From a checkpoint of a small transformer trained on Wikipedia.
Architecture: tied embeddings, attention and MLP in parallel.
MLP neurons of a small language model. Each row is named by its layer, matrix (up: input weights) and neuron, and shows model dimensions 298-393. Each number is 128 + 24 x the weight over its row's rms, rounded and kept within 0 to 255.
A block is one neuron, or neurons of one layer that tend to fire together. Before each block is what it responds to, as a language model described it from the Wikipedia text at the highest values.

Responds to: Second-syllable-start u pieces. Word pieces holding a u or ü vowel just after a name's initial consonant(s), mostly foreign names: Br-us-nica, Z-ü-rich, T-up-ac, L-U-X, and initial U in Ugandan.
L2.up710 [120 130 138 159 127 131 155 151 143 106 124 149 102 138 129 143 115 129 104 102 125 141 112 104  93 110 123 129 127 152 146 168 166 111  95 133 102 115 161 150 103  85 146 162 135 126 125 142 150 174 115 114 131 103 103  99 126 145 154 147 126 123 123  97 145 148 126 157 170 124 137 153 126 124 103 141 147 147 105 102 107 143 143 143 103 160  97 146 131 157 122 145 150 130 145 118]

Responds to: Prenominal modifier endings. Final word pieces that complete a modifier just before its noun, often in hyphenated compounds (long-term, 20-year, newfound, well-chosen), plus date-introducing "on" (on 26 November).
L7.up571 [127 115 138 151 157 124 138  97 114 151 132 117 152 119 132 139 102 143 110 136 137 139 139  92 141 158 127  87 131 145 105 115  67 159  98 170 118 153 132 154 113 131 150 141 120 132 126 116 130 149 137 116  78 131 130 142 118  72  97 131  88 141 139 147  97 147 138 138 136 171  96 114 120  97 112  94 145 137  96 131 104 102 131  76 124 110 150 160 134 108 129 158 130 125 160 102]
L7.up623 [121  83 162 104 140 133 115 115  99 137 131  92 143  96 134 139 153 106 119  90 127 154 116 146 139 105  93  76  84 107 131  95 124  98 129 124 176 153 130 100 148 150 110 133 135 137 115  87 107 131 149 154 152 174 115 139 130 102 149 164 145 114 149 102 158 132 141 106 160 150 112 126  86 151 130 124 149 105 134 157 155 145  94 162  73 122 116 147 162 147 145 112  73  88 100 129]
L7.up637 [111  98  77  91 132 121 177 122 180 117 127 140 115 135 161 112 101  84 105 140  99 134 103 121 112 134 155 123 126 129 174  76 133 174  89  94 129 132 147 101 160 119 158 111 148 166 134 153 151  94 117 118 148 148 121 112 133 145 165 112 141 148 169  98 150 119 124 109 160 127 105  87 117  93 106 118 151 144 124 111 137 123 137 113 131 141 130  77 115 107 143 144 124 109 124 149]
L7.up684 [ 92  70 126 116 157 141 103  91 141 154 134  92 141  85 183 127 130 167 102 127 155 130 152 126 116 138 100 102 128 146 138  86 133 110 131 157 126 100 125  93 143  90  95 147 120  84  71 114 136 110 128 124 128 125 109 172 154 110  63 121 104 142 119 144 110 117 152 135 133 111 151  98 130 122  94 108 137 127  58 131 114 121 124  99 161  73 132 118 141 111 111 104 107  95  96 146]
L7.up1058 [132  86 200 109 118 155 125 116 168 161 103 146 142 135  69  99 149 119 135 131 119 148 141 122  92 116 117 136 159 137 120 106 140  95 106 129 104 112 133 139  99  94 166 125 113 116  85  78 121 117 119 111 112 135 146 152 111 132 142 180  83  99 120 146 126 114 122 111 125 143 105  99 130 166 130 112 126 113 139 138 186 154 104 181 129  79 145 100 135 171 111  84 121  90 107 117]
L7.up1078 [ 96 102 132 130 154 138 166  75 159 176 131 140 162 110 129 120 169 143 110 155 102 134 116 136  84 111 161 107  86 155 137  90 158 114  94  99 153 162 127 128 111 160 140 144 137 173 123 153 134 120 124 105 123 100 134 150 118  78  97  87 131 136 111 126 109 132 134 119 159 150 148 103 153 148 105 123 141 111 159 128 156 150 178 107 126 126 117  96 126 132 119 111 116 119 148  86]
L7.up1634 [ 87 153 164 156 144 137 134  91 166 127  92 101 123 131  91 136 137 162 122  90 110 146 109 116 132  99 118 103 121 135 137  85 116 108 139 129 135 143 137 114 167 160 146  85 114 102 130  98  94 112 139 159 149 158 132 132 156 106 136 166 164 129 115 171 124 142 143 132 155 134 118 162 129 149 175 133 125 111 135 124 156 162 134 146 117  82  82 119 164 117 119 149 135 106 117  79]
L7.up1652 [ 77 105 172 125 157 119  98  86 167 137 118  91 134  50 143 117 135 134 125 140 153 137 135  97 132 150 128 122 117 125 140 115 128 156 139 149 184 106 120  90 143 107 160  99 157  99  88 103 144 160 162 152 121 106 124 155 146  83 149 136  98 150 131 103  96 128 101 150 131  95 124 116 137 134 132 116 163 147 158 135 139 106 130  87  69 160 130 124 147  93  88 119 137  92 112 127]

Responds to: First-name endings. Final word piece of a person's first name, just before the surname, in cast lists, rosters and credits, such as Domin-ic, Jonath-an, Kev-in.
L4.up264 [147 135 112 108 191  99 146 131 146 130  90 126 133 135 128 129 107 108 107 135 143 117 135  81 134 157 124 151 151 111  70  84 115 130 166 129 126 121 111 144 172 118  89 112 143 167 126 149  95 164 117 131 161 100 159 128 158 156 142 165 103 105 158 118 144 126 159 139 167 121 134 122 138 164 103 128 175 152 152 115 105 184 141 154 112 107 117 152  98 170 111 109 127 133 106 182]
L4.up287 [108 133 135 129 141 117 115 108 120 139 132 161 168 113 159 112 100 124  73 107 154  85 156  81 120 123 130 105 129 127 119 120 126 120 130 134 138  55 124  91 142 117 106  79  99  85 128 121 104 154 134 146 185 148 190 114 131 118 138 128  68 114 136 138 149 123 130 126 167 155 161 109 135 157 145  82 167 131  96 164 140  93 155 120 142 108 141  96 121 185 146 121 159 105 128 144]
L4.up436 [111 101 102 156 164  91 174 105 145 163 162 136  94 112 123 127 133 107 105 113 118 107 113 103 104 145 130 100 153 128 101 119  83 117 139 136 134  97 136 124 150  95  96  44 105  87 142 144 162 173 126 170 116 153 189 135 135 144 132 100  92 117 113 113 157  99 116 109 142 137 141 126 132 123 142  94 121 115 102 113 181 123 158 134 126 155  92 149 146 183 123  92 195 143 125 155]
L4.up970 [144 146 118 141 159 133 128 123 135 133 156 134 144 137 159 107 137 111 103  94 145 114 118 112  90 131 137 118 151 140 121 116 165 162 138 150 142 112 100 111 134 120  86  91 138 121 176 107 127  99 124 180 136  88 137 155 170 115 102 122  89 131 133 110 137  95 107 119 180 140 128 123 148 142 120  83 123 130 106 137 147 109 155 130 172 125 124 165  91 202 131 151 156 101 145 142]
L4.up1176 [136 132  87 128 129 111  84 107 120 100 164 140 102 110  98 149 100 135 118 111 134 132 125  84  74 139 149 115 108  94 120 103  74 141 155 130 169 112 125 107 123 106 152 104  93 128 148 113  82 136 147  91 148 151 131 129 148 144 152 155 122 149 130 100 136 113 142 104 139 155 122 108 158 151 129  95 148 105 114 134 134  95 130 105 152 141 126 128 149 164 142 134 157 151 136 162]
L4.up1364 [136 106 137 157 141 132  98 106 140 144 137 158 103  89 125 139 163  78  92 162 126 146 110  95  84  91 128 129 102 119 108  83 154 135 158 100 192 141 129  95 115 143 122 118 150 130 141  92 131 141 134 136 142 128 107 168 129  91 150 189 132  99 104 127 144 124 129 109 163 156  96 140 109 140 143 110 136 107 102 147 159 106 146 120 162 163 130 128 112 159 114 103 182 118 112  78]
L4.up1660 [ 87 126 101 125 168  90 128 116 120 132 120 143 139  98 119  99 117 120 105  92 124  77 164 103 124 149 116 116 146 121 124 138 115 134 141 136 109  91 113 155 190 129  92 145 107 110 141 126  76 162 151 138 139 152 136 125 182 134 151 112  82 123 108 136 136 105 117 124 117 140 118 116 152 107 159 106 174 146 112 125 146 123 152 118 143 128 184  94 125 184 146 149 184 105 140 129]
L4.up1685 [129 112 131 168 145 121 126 126 148 156 164 165 153 119  66 100  92 119 121 139 106 121 169 117 140 131 132  85 144 140 118 112 126 134 126 111 134 103 133 145 116 127 122 134 166 143 159  99 128 119  97 132 140 137 131 115 133 139 148 134 120 101 130 171 106 125 150 107 173 118 165 156 152 142 128 121 113 114  99 154 139  99 116 106 175 132 166  82 129 151 157 126 119 151 163 107]

Responds to: Prepositions and mid-word fragments. Prepositions that open a phrase, such as on, under, at, following; also mid-word pieces (Des-crip-tion, W-ea-ther) and table-header cells (Peak position, G, W).
L2.up1791 [153 106 153 115 124 154 176 124 119 108 139 188 135 136 164 127 130 116 109 126 150 150 116 165 126 125 117 130 159  77 154 124 157 109 108 127 170 101 107 104 122 179 193 138 146 135 121 139 116 114 113 115  71 117  80 148 117 127 115 150 126  86 144 116  95 143 112 127 162 130 147 165 145 141  76 181 132 147 145 108 133 125 122 101 129 136 116 109  98  73 118  87 105 133 117 121]

Responds to: Mid-word proper-noun fragments. Short subword pieces inside rare proper nouns split into several tokens, usually foreign place or person names, such as Wa-us-au, W-ies-baden, Br-us-nica.
L4.up243 [126 145 105 136  98 103  87 141 140 112 145 126 108 146 124  84 115 104  66 107 153 136 135 140 160 149 112  83 142  99 129  92 121 114 155 117 123 109 113 146 143 114 128 167  99 128 104 115 171 167 135  87 121 153 138 126 141 152 158 123 145 104 114 120 197 129 116 191 121 109 115 145 131 100 130 111 154 115  99 117 155 171 122  97 146 164  92  84  88 133  94 131 126 124 131 123]
L4.up255 [144 110 135 161  95 145 109 139 138 147 127 153 118 167 142  95 120 110 114 121 133 151 128 158 171 145 143 119 125 146 122 145 152 115 121 132 156 107 187 171 139 124 130 127 140 135 158  78 156 144 181 120 148 172 111 167 114 129 156 162 117 128 117 158 119 166 165 147  62  94 124 139 122 105 171 147 128 153 111 156 115 151 146 126 128 117 146  76 116 137 112 128 147 115 155 155]
L4.up440 [106 138 121 109 142 120 158 124 114 130 129 112 101  84 134 103 152  84  99  90 148 143 115 138 141 146 102 130 128 154 137  72 119 173 109 134 117  95 121 126 122 141 175 130 114 114 160 113 141 131 153 136 112 144 130 153 127 129 139 114 149 141 123 125 155 157 130 112 125 120 149  95 128 159 121  93 153 128 156 109 122 147 154 103 167 124 133 136  84 141 125 139 136 123 186 128]
L4.up579 [142 161 110 132  98 125  53 103 130 103 148 130  79 109 105 114 100 140 164 106 136 182 151 118 103 104 125 158 134 118 163 153 109 130 131 125 169 125 111 152 119  91 113 100 128 117 144 125  97 149 119 130 124 143 135 161 142 113 160 151 151 143 119 105 182 163 123 135 127 111  85 167 146 157 128 114 124 112 149 174 115 170 130 153 147 141  90  86 116 142 134 148 175 125 125  73]
L4.up858 [144 117 154 135 135 114 110  62 115 168 136 119  78 142 157  99 154 139 116 141 169 187 146 110  88 114 122 125  98 145 138 148 150 139 103 126 121 154 114 132 123 111 114 127 146 131 117 126  79 207 170 111 134 104 118 115 163 127  97 115 142 174 106 135 110 191 103 101 154  99 133 122 137 151 161 125 130 155 103 135 124 101 101  90 127  95 164  86 118 132 119 138 123 125 140 134]
L4.up1111 [129 113 119 121 105 173 140 143 111  99 158 144 141 109 152 129 124 142 108 126 103 154 121 131 133 126 109 105 155 161 135 171  84 130 147 126 139 122 113 111 148 116 130 115 116 131 129 101  84 106  96 136  99 119 108 148 151 161  85 144 106 151 129 127 145  91 141 131  78 124 127 101 134 142 128 174 138 173 105 147 156 111  76 143 166 180 118 144 101 164 160 163 143  85 127 154]
L4.up1413 [110 115 122  78 124 124 124 132 101 136 147 109 127 104 151 146 143 134 168 118  92 136 124 111 151 108 127 115 129 139 124 104  80 103 159 115 158 130 123 127 129 132 126 139 115 150 128 119 120  87 138 104 169 132 135 118 125 123 109 170 128  91 165 129 114 102 134 122 116 159 158 147 128 126 169 136 101 118 120 155 109 140 148 117 125 135 136 112 130 130 126 138 145  84 162 156]
L4.up1600 [131 137 148 125  98 128 136 118 118  96 169 199 123 138 152 160 103 136  89 129 116 101 117 136  99  96 121 152 120  72 151 137 103 101 125 114 119 130 177 156 122  88 117 133 127 150 140  90 107 164 111 150 132 109 179 122 155 118 146  75  98 146 121 182 164 148 137 137 101  77  81 138 192 120 140 156 157  68 142 105  97 120 155 159 162 126 113 163  82 121 107 125 128 111 147 137]

Responds to: Mid-name continuation pieces. Word pieces inside multi-token proper names that predict the next part, mostly the period in abbreviations like D.C., F.C., F.II, plus name fragments like Ma(x), Arth(ur).
L7.up350 [138  83 153 110 149 108 110 131 164 123 142 138 138 126 136  93 118 139 154 120 132 137 120 141  84 148 134 128 131 155 133 161 138 135 120 173 119 115 140 169 153 108 158 160 122 140  94 146 123 134 125 136  97 148 100 142 145  92 120 157 185 106 149 157 126 116 145 105 151 160  74 176 162 106 122 128 140 160 147 124 150 147 119 171 105 145 123 112 132 148 123 154 110 137 111 158]
L7.up680 [126 142  92 116 148 104 113 168 171 162 131 125 146 114 135 107  94 158  92  79 156 136 121 105 121 127 163 145 119  77 153 117 136 150 122 136 133 152 136 119 115 116 128  94 130 154 127  88 162 192 135 142  76 132 131  99 138 160 136 157 123 111 105 110 145 147 159 124 150 135 131 126 145 154 136 133 124 154 132 162 137 103 124 153  84 131 118 135 119 170 123 107  71 123 127 139]
L7.up930 [125 137 114  91 132 125 118 116 159 127 119 141 123 105 163 144 152 112 135 121 121 117 119 107 127 130 107 186 109  90 118 152 138 112 155 108 140 124 144 105 125  91 113 143 109 112 113 107 118  84 171 114  97 154 132  83 110 115 124 121 154 164 180 142 107 141 144 140 114 116 118 116  96 147 127  91 141 144 103 123 129 118 111 114 111  60 142 102 123 135 102 143 102 133 153 148]
L7.up1081 [157 136  82 142 134 118  90 145 146 154 123 170 149  99 157 125  85 141 149 183 151 127  99 138  89 129 119 121 131 117 129 155 127 129 139 114 119 116 105 118 134 151 120 137 152 138  91 158 132 102 150 135 130 124 127 107 132 119 107 100  92 155 141 159 145  88 123 141 175 135 122  82  97  83  78 130 144 101 100 108 144 145 119 145  79 156 160 150 133 137 136 114 131 133 113 136]
L7.up1422 [102 166 113 146 145 160 145  85 145 105 128 147 108 126  91 128 131 130 106 125 123 152 130 112 116 121 160 112  69 122 163 104 131 101 115 159 113 122  73 120 153 119 108 164 140 123 132 124 113 117  82 110 124 180 111 127 112 104 102 110 151 106 128 158 110 122 111 131  73 156 129 101 105 104 133 125 138 120 154  84 131 125 119 117 102 131 142 115  91 158 140 112 123 111 131 175]
L7.up1562 [131 149 110 153 158 111  49 138 150 129 114 155 124  83 137 128 114  83 159 143 114 118  87 124  67 149 152 136 155 152 122 139 121 130  88  69 154 104 127 109 164 146 134 126 115 138 157 109  96 123 158 166 155 134 136 100 100 123 109 143 136 148 130 169 165  98 144 137 121 143  98 103 140 126 110 130 145 137  81  99 198 114 134 121 179 111 105  40 131 139  88 114 120 122  94 157]
L7.up1671 [121 131 145 181  92 143 138 131 159 131 124 145 147 160 136  96  98 121 116 125 152 136 129  93 113 132 127 129 123 129 132 141 114 120 126 175 163 136 132 155 128 153 108 121 136  95 109 126 138 123 120 118 161 125 169  91 113 146 136 132 153 123 146 150 174 150 147 105 136  90 114 151 133 140 139 149 132 133 126 117 109 158 154 138 133 162 137 110 136 160 149  97 150 106 162 144]
L7.up1767 [106 121 147  60 105 118  94  99  68 133  74 130 151 150 141 150 156 146 163 132  97 144 115 104 113 126 122 123 127 101 134 118 132 140  98 142 103  85 123 103 160 100 128 175  92 104 158 107 134 110 142 142 139 157 113 132 166 163 158 126  91 128 133 135 149 131 123 157 162  79 104 141 146 164 107 130 105 147  93 124 111  67 155 128 112 108 134 110 112 147  99 116 111 125 125 139]

Responds to: Foreign-name word fragments. Early subword pieces inside non-English proper names of people, places and teams, often in lists or tables, e.g. Kar(ol), R(z)av, U(g)anda, S(ri) Lanka.
L7.up317 [172 138 113 140 140 128 110 136 158 150 138 204  90 121 154 143 135 130 119 161 147  94  86 164 158 126 113 123 109  89  84 164 109  99 128 116 152 118 106 147 121  65 124 123 102  76 105 131  84 129 138 127 125 150 150 106 137 134 123 128 142 129 175 104  90 110 151 135 167 134 145 107 147 153 131 142 156 118 127 105 135 168 152 143 126 109 135  99 123  85 134 161 142 140 123 142]
L7.up986 [145 131 110 123 110 125  93 102 159 138 152 158  88 141 120 105  95 152 133 126 132 139 130 136 116 149 118 120  95 117 115 144 140  73 154 122 136 117 106 108 118 130 116  80 107 139 136 124  92 126 158 164 151  96 128 152 154 112 125 156 107 113 127 155 131 150 139 129  92 104 167 129 124 119  97 139 168 131 163 162 134 135 106 112 120 124 123 125 140 147 102  96 151 120 110 133]
L7.up1236 [126 110 144  93 100 134 149 149 137 155 153 170 158 175  75 138 125 147 131 106 128 177 153 165 106 114 138 116 136 183 106 168 135  85  84  96 104 106 126 137 121 122  86  91 145 129 125 118 126 134 138 116 108 134 128 124 180  94 133 124 138 123 119 105 115 132 127 169 119 124 135 112  99 104 102 102 157  89  68 102 147 136 140 123  96 109 101 118 134 140 129  99  89 128 121 132]
L7.up1376 [126  97 110 101 128 129 125  78 190 112  94 122 153 125 172 109 112 148 129 122 117 103 132 136 133  81 143 153  93 156 165 154 171 133 158  97 167  99 119 133 144  91 157 120 116 122 104 129  87 128 136  95 149 118  99 129 146 120 111 122  82  68  64 135  95 148 116 103 133 101 140 119 118 140 117 118 123 130 126 153 114 103 140 143 177 172 109 113 125 142 152 124 126 119 148 178]
L7.up1445 [133 128 103 178 105 161 117 155 101 122 157 120 114 116 101  92 128 122 149 133 160 116 111  58 118 139  78 138 110 152 150 156 160 133 179 131 136 119 150 145 172 128 114 142 137 155 104 144 129 115  95 112 144 149 170 141 151 147 120 121 152 124 106 120 154 114 113 113 127  98 156 105 121 116 144  89 101 125 107 134 104 138  96 142 147 127 145 153 141 139 149 133  80 130 156 142]
L7.up1493 [116 150 112 157 124 131 117 131 147  92 125 104  93 139 108 101 130 147 118 150 148 125 105 153  87 141 126 137  96 128 169 157 184  96  84 113 135  98 131 125 130  93 106 124 139 108 146 152 105 113 144 110 129 130 150 138 135 134 128 128 106 143 122 145  63 127  82 146 129  84 157 152 124 151 115 114  99 128 108 168 111 100 103 142 103 105 105  87 123 154 159 147 106 187 111 173]
L7.up1597 [ 85 116 120 113 141 101 153  99 112 130 135 111 143 122 113 126 154 148 109  95 136 120 169 121 149 105 101  99 125 157 115 166 159 123 148 148 141 104 115 118 146 135 118 113 141 137 166 132 134 126 137 138 122 126 157 153 156 100  95 119 165 157  95 108 151  92 130 147 112 141 125 128 138 164 127 116 118 126  71 148 130 122  76 139 165 138 127 101 158  95 135 168 136 127 136 110]
L7.up1658 [121 178  99 153 150  92 100 108 156 104 139 144  77 117 197 128 136 119 197 127 149 168 118  92 147 102 132 123 155 165 150 120 131 130  87 130 162 115 143 122 113 110 116 162 129 113 156 134 112 121 107 121  93 131 136 102 130 109 142 167 123 156 127 113 141 143 187 146  97 125 158 148 127 101 127 113  93 152 122 155 114 161 163  89 118 149 109 156 122 123 127 144 127 164  78 107]

Responds to: Word continuations and list openers. Word pieces continuing a split word (sup-porting, s-ound, spars-ely), opening quotes of song titles in discography lists, and prepositions after verbs (filmed on, voiced by).
L2.up792 [126 103 151 130 119 122 112  80 145 136  85 135 130 159 101 135 131 119 134 142 138 170  88  75 122 155  66 116 135 126 158 124 123 131 136 114 152 113 109 102 136 109 137 142 114 136 154 121 102 101 110 120 164 160 125 134 106 137 100 157  85 190 131  88 131 131 146 111 156 143 107 113  73 136 139 118 154 102  94 170 139 110 127 130 155 161 148  90 139 127 161 129 143  81 140  83]

Responds to: Preposition "on" (also "of"). Fires on the preposition "on" after a noun or verb, introducing places, roads, dates or objects, such as "on the site", "on 24 May", "embark on"; weaker on "of" and sentence-initial "On".
L4.up244 [147 154 147 167 137 133 131 126  98 120 118 156 168 100  88 155 111 112 145 109  77 153 112 138 137 119 112 155 123 112 137 161 137  86 115 135 163 146 128 142 101 121 148 147 108 113  91  97 158 143 170 121 159 138 136 130 153 100 172 103 169 150 120 106 118  96 139 162 142 147 164  93 146 142 141  84 125 143 107  96 124 119  91 148 105 110 133 120  79 123 108  68 108  83 115 155]
L4.up840 [132 136 144 110 131 171 106 103 107 150 132 161 114 147 103 137 108 132 133 167 161 139  82 156 152  63 140  96 164 109  98 137 126 122 132  94  97 132  97 151 117 152 147  82 114 103 150 147 156 130 130 107 129  90 138 108  86 144 127 149 115 166 115 139  97 119 117  96 140 131 135 121 150 115 108 110 111 157 100 130 162 134 131  85 126  87 133 110 152 142 118 164 164 122 111 126]
L4.up859 [130 114 154 169 128  96 102 187 125 137 143 124 131 124  90 131 116  98 119 115 197 149 129 138 144 137 121 119 139 125 142  88 128 138 101 176 113 173 115 180 164 143 114 117 120  85 104 139 107 128 153 144 124 168 142 131 122 120 141 125  98 158 111 103 131  78 116 115 146 129 133 132 145 136  97 110 125 126  95 128 155 118 150 116 153  92 132 105 143 118 133 163 129 179 118 153]
L4.up948 [104  98 158 132 133 127 148 136  67 161 102 143 160 120 137 113 150  86 140 125 128 117 155  96 132  99 181  87 132 114 155 115 156  91 138 111 128 135 124 116 106 108 112 140 130 136  86 137 162 161 158 119 117 119 177 141 141  87 183 113 113 119 143 125  99 157 150 145 167 124 127 140 108  96  80 133  99 133 155 131 139 158 136 107 151 173 116  92 129 150 102 129  89 112 146 102]
L4.up1090 [148  85 160 112 115  98  87 111 130 140 139 129 128 138 120 123 136 121 134 147 136 100  92 116 151 149 128 132 130 113 154 148 128 123 135 178 100 122 126 128 149  86 152 132 119 155 159 109 142 136  82 149  95 127 117 122 110 182 123 154  97 107  93 119 150 124 132 123 123 134  90  86 133 116 118 143  94 146 112 103 131 128 124 113 160 154 200  93 134 127 145 170 153 125 117 148]
L4.up1317 [150 124 140 154 122 154 172 137 116 121 134 108 179 116 102 129 123  92 128 121  98 167 126 145  90 144 127 179 135 106 163 141 115 108 131 128 131 146 157 115 133 117 123 163 140 149 123 143 121  97 111 114 154 125 195 143  91 109 165 157 115 141 168 147  95 100 113 105 192 199 172 116 100 145  98 152 135  94 128  96  90 137 114  99 154 158 101 140 142  97 102 127  66 118 100 138]
L4.up1373 [102 154 145 146  92 191 161 137 115 160  94 155 118 136 131 104 106  99 131 132 139 171 114 120 130 172 184 125 138  95 141 130  80 137 120 150 141 154 107 131 149 124 159 135 123 143 148 150 110 133 139 150 108 159 155 103 127 119 138 148 123 141 114  99 106 120 114 102 131 153 150 103  60 157 120 131 146 146 135 118 127 128 172 120 146 109 145 147 172 114 128 144 109 144 136 117]
L4.up1508 [151 159 209 162 128 117 140 132 110 133 134 132 170  95  75 163 138 101 105 145 164 139 115 121 124 137 127 118 142  66 120 120 146 118 119 139 182 126  72  94 110 120  86 156 114 126 166 123  89 145 151 106 124 146 140 144 109 138 189 154 141 117 133 125 122 132  84 139 133 138 172 122  90 114 151 112 129 154 116 140 123 180 100 126 119 159 151  96 140 100  97 116 100 118 140 136]

Responds to: Token after capital letter. Second piece of a word split after a lone capital letter, usually the abbreviation period (J., D.C., M., Sept., Mr.), else word pieces like F-our, Gr-umman.
L2.up298 [103 137 157 141 123 140 129 131 126 113 140 110 146 113 103  91 142 140 125 136 102 105 172 172 193 132 148 126  97  94 132 133 124 108 121 128 118  58 116 122 138 166  92 104  63 136 113 123 125 112 135 149 110 102 126 112 123 108 168 132 100 167  99 150 147 136 114 130 115 147 130 164 114 173  98  88 166 177 129  69 142 144 145 158 111 108 126 158 127 148  88 169 132 140 128 122]

Responds to: Release and chart metadata. Fires on words in the formulaic fields and facts of release and results records, mostly media: "Distribu-ted by", "char-ted", "released", "peaked at", and table cells like "Win", "Bronze".
L7.up480 [141 157 161 128 119 169 150 152 137 154 141 122  99 130 103 100 114 147 148 110 161 105 167 114 115 111  81 151 130 131 127 108 120 159 108 179  77 104 108 129 130 128 135 120 139 148 114 128 107 122 150 104 121 144 153 118 136 112 106 163 120 113 171  97 113  98 151 130  74 125 117 100 122 139 154 105 150 142 122  94 103 201 115 124 115 154 138  48 130 120  95  93 100 137 125 137]
L7.up596 [116  87 148 104 133 116 147  66 147 146 130 153 137 118  88 121  98 139  55 129 135 119 102 105 103 113 121  95 118 145 134 103 147 135 124 159 132 148  97 124 138 157 128 142 144 134 145 118 101  92 149  92  97 130 100  77 100 134 128 138 109 112 109 121 143 143 162 171  94 110 111 150 109 122 105 145 124 120 102 114 109 106 142 126 168 111 153 114 124 110 162 139 159 134 111 120]
L7.up831 [141  95 166 109 139 134 131 118 117 146  94 119 159 152  96 130 141 149 118 102 123 132 153 133 109 174 124 135 146 130 114 150 131 103  84 136  94 167 104 117 126 123 118 101 145 144 146 118 132 103 162 162 109 109 106  76 139 140 159 110  96 134 123 125 191 167 120 164  81 120 168  72 137 144  95  78 116 139 118 109 139 114 148 106 151 158 127 105  71 125 105 104  92 172  88 140]
L7.up851 [126 153 133 118 123 137 117 120 126 114 100 132 112 111 111 140 117 124 112 118 171  98 126  71 115 133  94 110 100 101 151 127 150 102  59 111 130 114  87 153 140 135 136 150 127 189 166 187  82 131 133  61  90  96  97 120 140 145 121 177  96 135 144  75 154 131 118 118 109 169 161 136  75 111 103 170 151 118  56 125 113 127 114 150 144 120  62  71 130 173 117 167 128 116 100 135]
L7.up1055 [153 162 114  97 133  98 132 142 151 110 102 137 125 149 135 106 166 149 131 125 122 126 105 103  85 143  92  98 128 106 151 114 185 131 115 148 120 175 157 132 156 134 122 145 113 118 132 164 163 124 183 140  95  76  96 129 168 143  92 113  70 126 102 132 107  84  67 136 126 126 104 145 117 131 102 124 109 168  81 143 117  99 128 154 126 151  97 145 137 125 141 134  94 108 124 158]
L7.up1418 [121 131 148 144 119 121 130 101 141 115 103 121 111 176 112 109 122 132 131 104 153 121 122 121 118 154 143 128 164 127 169 128 152 131 155 133 115 135 135 175 137 121  99 110 150 103 168 164 138 119 133 111 127 127 134 144 131 138  84 122 115 149 101 109 134 149 182  88 136 123  94  81 120  97  82 162 127 146  83 141  92 111 180 128  76 172 135 138 103 165  87 148 137 138 118 141]
L7.up1457 [121 107 147 114 126 136 121 124 104 121 134 108 129  95 112 141 140 132 126 112 119 105 163 151  91 158 150 140 128 112 113 132 142 110 103 163 160 119 110  85 144 145 116 132 117 110 142  72 145 115 151 111 166  71 122 119 133 131 145 132 143 119 129 140 122  99 106 115 123 160 155 124 140 134  98 132 115 134  99 123  84  97 133 128 141 134 126  64 116 133 112  94 116 178 112 144]
L7.up1646 [165 142 126 180 162 113 142  94 147 147 138 102 105 130 119  93 162 105 145  63 146 151 123  85 132  72 152 140 129 116 108 114 104 116 148  82 154 150 149 141 173 125 147 134 127 148 139  98 130  91 136  89  99 128 107 109 165 157 118 188 102 117 135 124 140 126  91 124  73 108  94 135 124 117  87  73 159 132  86  99 138 136 178 109 124 125 120 125  93 139 148 132 143 121 130  93]